python train.py --num_hidden_layers=14 --hidden_size=768 --num_attention_heads=6 --num_key_value_heads=6 --head_dim=128 --intermediate_size=2048 --vocab_size=8192 --hidden_act="geglu" --norm="rmsnorm" --norm_place="peri" --norm_eps=1e-06 --positions="rope" --rope_theta=1840.0 --rope_fraction=0.5 --qk_norm=false --attn_scale=0.0884 --bias="none" --tie_word_embeddings=true --parallel_block=true --extras=["capped logits"] --init="trunc" --init_std_qkv=0.0231 --init_std_o=0.00436 --init_std_up=0.0231 --init_std_down=0.00267 --optimizer="adamw" --learning_rate=0.000395 --beta1=0.95 --beta2=0.98 --weight_decay=0.47 --lr_head=0.00465 --max_grad_norm=0.5 --warmup_steps=331 --schedule="cos" --final_lr_fraction=0.1 --batch_tokens=[65536, 131072] --max_seq_len=512 --doc_mask=true --train_tokens=902600000 --max_steps=9490 --dataset="wikipedia_en"
MLP neurons of a small language model. Each row is named by its layer, matrix (down: output weights) and neuron, and shows model dimensions 0-95. Each number is 128 + 24 x the weight over its row's rms, rounded and kept within 0 to 255. Numbers have three digits each. A neuron's up and down rows have the sign that makes its largest values positive.
A block is one neuron, or neurons of one layer that tend to fire together. After each block is what it responds to, as a language model described it from the Wikipedia text at the highest values.

L2.down291:156151154142130097124134134157126128112100135148110148172136135101149183102140146148116142079124148132106133129108142175071119163085119111135155147105139106147124147159119122157089148123099088155112137054135119086118116141095130106142138108140119160123154136094082110156123127150128096133
L2.down1548:168155123125115141106146164142094119118171129139103123158159124087163138081146114112056120101156153143142144093135140118117107129117154117128116152099173132160081134149092117200095150173093081114092159115159123111079118137112112111101133142151139112101137142118137138148124149129124081182
Spelled-out numbers and quantity words before a counted noun, such as two, six, nine, several; also number-like word pieces such as ten in tension.

L2.down143:136115146156128108111135079167094139107171097109100135107149092135131121142121100096127130133141125119160126120108104139146114081135136130081138116138104173098145149142129186102112126114154103099108126162105175106111131103080142118148141140121141143122075109105169097126111162112125130095
L2.down1110:118109141138142129107124128155087141109132125124129120124134119101119111109115091125134129113151106122160108097123096151112127130122087158085127148080141136103109144153095155083139122113106110115132116173125124105168129133106114106131154143094112160159102149086138197102086143122141166145
The second digit "0" in 21st-century years written 20xx, right after "2", as in 2007, 2011, 2023–24, in tables and dates.

L2.down633:141101150143123120131132151157109129135137114131115095152161127169130128150164170089113124151141153122060127135096127125100119175112165110124120147103134128144145176134107129126130113125139111072136194101174115121092124161132124083103136114141097108151121102179110118103135132127130155130
L2.down833:213130102168121156168132135109087124111131077097127115133139157154134126101149134144109128135132186136109108136150110086082122159121147157133120113147102137119157105151126155136098113089140105138122117144149105151059134123134096146139124137142124128137118122149133088103116116146114170139
The "s" after an apostrophe in possessives (Napoleon's, America's, the film's), plus possessive pronouns his and its, and sometimes "La" in names.

L2.down1344:082171133097178098130121121118139114146175089117060128119113136115106112152138118166141146124162170144178113129163108131133142110136119139133091136125125086142152147089145119124118110110169125117105116122098185122111142166171101131122101142118117135085083106167146122153125092157090116091
L2.down1828:137131134159078109108138150123094110135100079119102125123104124156137119160126121162177131182147121131154153156089116078123095081149095079109123098121114110108145117110119113132116135122140121126169166139167185154131127130098118106138138095117124125134145099099097129092151117104074120072
Generic nouns naming the work or topic an article covers, mostly after "the" in reviews (album, film, season, episode), plus month names like January.

L10.down392:175144076140137122157117104122133133133116122128121141137116106164147124165142134140120145122106187117120141142103116140119114114114131090148164098152141135109155114086162181096111145105126139139132174123100088100120108111129140103115080113087128116120082158134158136120154130130123124147
L10.down641:128076095082099142060122153142145150139141134157089074142186174166112100119121135131149150121130125170152081159111163096127173176115085113156143131138171159129105147129117124129131113116122116154117093121140138099123120108101115116102096130178132129117125162113129130077135191122111175098
L10.down754:112083124115097132161136119151126124136112202148173101107162085115129132121144146115150111166152142115122146111174108158108109135121116110153158095118146101150119098124153158158093113145121174159139156108148127103106117129105106130165113120162114128098110164158048093070165113137168119091
L10.down776:121119134126133174086115102130107167106135112102107142135096126127109088112140122124139137156144147127065149137138144115111165155150139105143138164136116132136179076136155077096122112089109142094112142159135141117059115112133152105127142135091121112110116146143148095159154128141111118141
L10.down822:127144131151136094087121125104121118102125139098155136140120134140115143142139119131110106143160070117133099156154112118078102135164146125150100155128110097152116124125101140159115103172136126123142105076115146160157094083093127101127140154117136156121093158126159116111097122152126152168
L10.down917:110115116129168113121186137142159115163102116147102171121095118135141153159137079097112098137122154117093158098152155106143137113101128106142095067108195098150156119140133146116115132126163104144132138123111157113130169145129119129109137140107167143148089128103139143133188151085085129119
L10.down1085:133088113116099116151159091168115145115134160136161096153149110137147138191133118122176116152132140161113108133172104128156155166139136159097128137084139088089108125128112168152112127145172132118061135158168116160090142129089159144145133131134163129147104085130108126078142157106162122126
L10.down1502:112115155116136150129106152116130092131142076170136133120144174139139135143140081113118154172097114139145146143146071133098083149180137100141110123150146117170139125186169107090115120096099140140120096143115176171115123144085113127140108092148127149161126170133112150162074110139126126117
The first or second digit of four-digit years in lists, tables and date ranges, such as the 1 of 1990, the 0 of 2008 and the 1 after 1988–.

L5.down111:156116167136115138125133172163156141090119094167154133138130087110144146138155115166174154129144176108149151170155147136159155163119050127128118133102117110134095089170136172113149122150105106114122137116131122123127101185124100088116139145136123108146170090165145122132128157110113164175
L5.down450:118087131164110150132108126150140106149161137148154143111086141162131101181091151095126153137140101090143099135176084171149161120082109174154164133135127123134109140099119139188149083102106156131120112106149103189112155130114121119144141139156110116143126127150143118123079128163168156153
L5.down557:121113105134136116140124165132126129112113113117118143135129118151144132144077062124150134087130100136152177171120128136129112153096141130112120115115134156071160086130102159163161100181107129121130119162111152165137094123087101150103133102133088110099125102125153141128109108132173162158
L5.down2041:127107122148103132105128165113134125157080088142136087113133129135128145143096125113118152092122178154140136115131097151153123142123092130143118118112166128169128131126150121125165112195083131173103121107111139159118106150167114119151134141152122094161171117141122119153102110137161163130
The second digit of four-digit years, mostly the 9 in 19xx after "in" or "born" and 8 or 0 in 18xx/20xx.

L10.down259:131126123126129157146145114172107143122130128146159142145130124128106115141184169125086109144144107099132111148120176148142177167111136100171089140134116143123123136114151086118118087122133102174121144151121152096112148114146102086135089120154161146151126114135119110144118131107098106151
L10.down629:141184124138123125129131118108155146140085078152135145139139126096093105169127131120143138126151180147101107141161134141132109124141150112135128127177119099134155111140144084144149100117178165122096104147153104126097176147126124158147119104192095113100111096094157141139123112123157124101
L10.down1197:136122144151122075129161155120102157099131150139159138099139147153096151101146108146090127190175171131144115141114160125098121103136106131176071156123115132081137126114141144129117132116124121109123125094122158114062157124141125153118109129131127128142140106089123145118122114144157174132
L10.down1586:143107137153134160160118153170112157128111126145132169140129099090124105125157118118144074124122109137160098152087100142096107155160140083074143066124149135124121138131104143143127104134124160152132147058121158134128101133159144130098162136099128117144122125143180112149138110144105120094
L10.down1654:121141136159122110125128119127134096120142125093127135116128149110122128123084111072076130118137126164140133115107152131162156138126155156120149134153116093162093097171126135111109132096129087095130117117133112115119125103127125134136160161150152120123099130129104151132162179125197104130
L10.down1706:167099149142158102139074184145115101108147110127160115111117144164116157138167082108067094123124130133124092138151126142139130125127113135111136118088143160201108159144132129172141102145088125153153127069111109125081102120135136102089138136120101104136092124138121141135115146178110132151
L10.down1932:138096153107127141096176146119103129136129094150142139116116117138108147076134163114096150120147145174106155132142116158121123129111159096164148122146107121125176089120118135121149115089111137139112091129179125106093140122094120120143146168105145140142129124146065086107080139154113169104
L10.down1981:087125134136129129122178149147095090159088092183160185120087144114109140121113098149076133088113085148109100134104182112145157152147132112131120113112174160161088122170114131137115080144118095131107115082160128152008109136140121143095118103109136135095087130167138136119144133140099136112
Numbers, quantifiers, adjectives and word pieces inside counted noun phrases just before a plural ending or noun: 2'0'0 fighters, two program'component's, many cap'tive's.

L5.down334:101135132117135122102145127142080110128129130112169135145121112105102080083137115109129092099128136144144115113140133141112113180115119126126097128123158132178139064109141118165152121138102068130099132111100121132053147096160116106102129101174138130085145132142148135146119131085154153141
L5.down671:112143191116127100148079151122126157142135125099102126163167110129108160147153125117073128090160123141124148160119179160138139116187143095105103152140103148084157122180133152144138114103147123185159123185116129142115129094110156103128118156119117139160147114121122139070139131105151124125
L5.down1083:117144159081121173096117133109108129157134099144122075102147119103144099118167115128142166110144149113140115142139124087112102103147127170129112127131122146154104093147131152141103127131133085164138098123153168077110114119175111107103128118123119095107120059119130146182088167148115131109
L5.down1691:169127083120150122105129140140135125147195149140137129122133129106113143091127130115093102081128094133097122102127111153133134123158165133153114153142126111201126147122083134131128115127125089155091139146151143151076131136091108115118081146126163101137110139107163087125149145152145142099
Quantity words opening a plural noun phrase, often sentence-initially or as the last piece of a split word, e.g. Several, Numerous, Some, various, many, certain; also other word-final pieces such as Clar-ity, Deput-y, Stand-ard.

L10.down20:127125145135099142139132141099102130151118114151092149139132155137113159132084125172164135168145133133137134131184133172116093135099102145204154115137137106137128133114152164104109108086135150136173133107126076168101145146170144147168115102152134075154106172150140133135086142104135115110
L10.down196:129132153096147165137136148110153134120113144161176099114122123097164098103154127145144143150182158142127133102132126134140155127103148145124103120150139149136143125138140119154132172133114141103098125106122102175124129104116116152099147111153138138139148174115133160159140151136144081124
L10.down414:122127136119114137094184102137147084185120123153141104129135134113133130177106110170129115169123171128137082151104172179126166151082153117093151136086137146152138160130148127153117123125119135130124138126121148195168105138130094140121169135138095122151148117125130118162114118129169172086
L10.down1152:148138136089138074113133139168094124139112106155103138125142112144121141115112098132191139114122108120106124138166142150118108139136115145160103118152145131141141088135105124110114089134117169148107114103098106129094093094157126149153097150110110095164112138165155108181100113090116156130
L10.down1181:103142149116145109143128139107131107126140138136124106153102139084154120098158191116117069107121137127124093114193163164120082164083158119156140097141126157133146165098120127132102093116086137097128121150092121096082138145121149145127151120126106160141105178094143116143127096168141139155
L10.down1500:104110124166130115136123138136120138124113165162127149140134163158143114181121113182177121100141101116072143129107084109157145134160140110124122157145114156141119118133145102125094076120145114111090103138145087129152128133154160088121093176114079086094128134137141157142083173133134096129
L10.down1553:112141114151129151160162142150161118109092105130181134097099156130117186133142138133108170099169103136118089109160140128160160109120110119146102181126180127104144107151142135085099096089169145116096168108112126096143169097135133156127162154116103137102159125137120163101142109182111129102
L10.down1615:120139049173114101149138123171134172115107099122147116082121121091114066149167148139144143082116077143114145189097097110157140121118098113113195138131149090130146162106150110149122148132150152110132108133179119093096156149127134134141123109090111143158097150134134176150141167092108151135
Determiners, possessives and word-starts (the, its, 's, of) right before an event noun like sale, release, founding, creation, opening, often after since, after or until.

L5.down73:099082128151155127126139131157131137141184100082138145140117124121112168117126161133148144155139111102116115159149096095150089145136173139143156106133127135112123151088110107093107140099162130125194088161145122147112102177087130106148141132120124167140114100128122132148112078136123145132
L5.down397:141123110103151144162126161149115114137153127121135143150160153134178113124144139100097115120111125128112142076096137126118117141133169133161162100095134115108156154144120129129131140119196140132115150155105098132000134140143144111116139174120104135146124125163127140092117126135159108115
L5.down470:090098125107131108113130135138104149129177131072147101106119111101135113148130112124136107167098147105121119157153135137127143137137147134145127088129160116154160139102110114123151162135138114068125117121112127117108131152127129122141147104085147131133125120163127098140163124115135162122
L5.down1592:145116132106186149106127174163117113127130162161130095125101194136129104089129142121104091150160151145118079105179159154120129106105140109177101139123158122132118168115150120141111140115155113113123107073109097108087133168141159074139134142107141126107134144159113114111126118161135147105
Possessive markers in running text, mainly the "s" after an apostrophe in names (Tuthill's, Húrin's) and possessive pronouns his, their, her.

L10.down31:124159121078109087088111129162092096125115129085146145140140102139125124156143144079177152084147143145113125122150148140118095115137161098143138095168140105094133156110102123172169098117123107136122136120122125126048103107095154113107101119135127152104106144089114115149145115141099110101
L10.down514:158113134125140168125096118144137095133094104140105146110170128147128127107111091108106162108182116130117072131105188085094091130125152107133099163131150098117095122093118127143085159120129073144148122098113153139130116110156142144126126126110136122134177120089129192134118118136090102126
L10.down643:133136177161128158114106123139117176104135150137134158104158154065155144119129108150107145097147154088185140156103127100106149129151130130155185110179118088127110145159129167168140139130138112123146103143092113142095149108124097113140099184118128104107137166148128126141146127107139132155
L10.down664:101144153086129107153132148169125098163175118163078126126106143160157117175144124132140107083141127079109108164117170122129154118139152105145078153161133107101140091078135125126134150132116108117176119121155136175119116127162124132105138117145085162147123173125130079096134104126138125154
L10.down849:101134119145147107091083103137152123119152110088165147150101148150099186154135140098102161167154111174134147087139120183147152072134155133124107135109154114129125125140093151099111105130147131120131144116107122114130158148117134162122140099123168186146136099058123117103097158144113124100
L10.down1263:143144103104125102118152144159122113129128141067154171136105113151125132164166123126095129117143116126132141102149164085109174138142143092121143146157160132137132121121131109062131113137142137121154168118116113142150090107156141110085134129109165131093127163114176157136188096081123135130
L10.down1488:150140155136088137148113137106127153134096145116093143162148142157134134133155087130101110083158144102148156127121118113156109116138115103142127127101116136157140084123113114124146098109090134129129124140129139141173132144126121119112088130112123155181170160079123127152151123130134132113
L10.down1620:140144160095076139174085115144105117082129167144140148114146130095155129141125091111116108144141082116133107131124149119118149125125128134131085142108115125155118142106155112133123133149122112090142127148179144154193154112098123155098152122114116120125165112091126133110126123118127164148
Numbers and cell separators giving critics' scores, as in "Professional ratings" tables (7/10, Allmusic | Star |) or "rated it 9.5"; weaker on other table cells.

L5.down198:145130125121121121176090109178149127138118112096150157107117127118129108085102134138116109122131127152096132120097060127103157129134099129106121123067151157111074122090098146131150138109146186135108137138116133144138134142114141160084177103138116163161146132156148126153116114140142145109
L5.down306:169120128119111159119112136115143092126101117094121110144115144133127134166150107099108106168160115142154133124117111148162112165098121125128103085106129143105137106129113094125119145134145142128134107129123148113180141094141136134160109101147095150153098102159127128119162094128121083151
L5.down374:132156151154145126153128132151133102113085118104130101098121114113118146143089148129140122130128137122112169118119155128159155143087144173121083130118086164111126131188115142101112106154086123077124143126171124166129123156104130138122163115149110123155114162134121155124157172154132115192
L5.down1863:145074126106136146072130129119122174125166101150122107097176113109122063091145110126122101106148144102095137081134112098101121115099092171149112121119123118124174130136134072131074125142115136105125108176155121191124111124136117113127180119145137105193155112135098142163144144126175102158
Words that introduce a critic's judgment right after a reviewer's verb in reviews, like described it as, called it ", gave the episode a.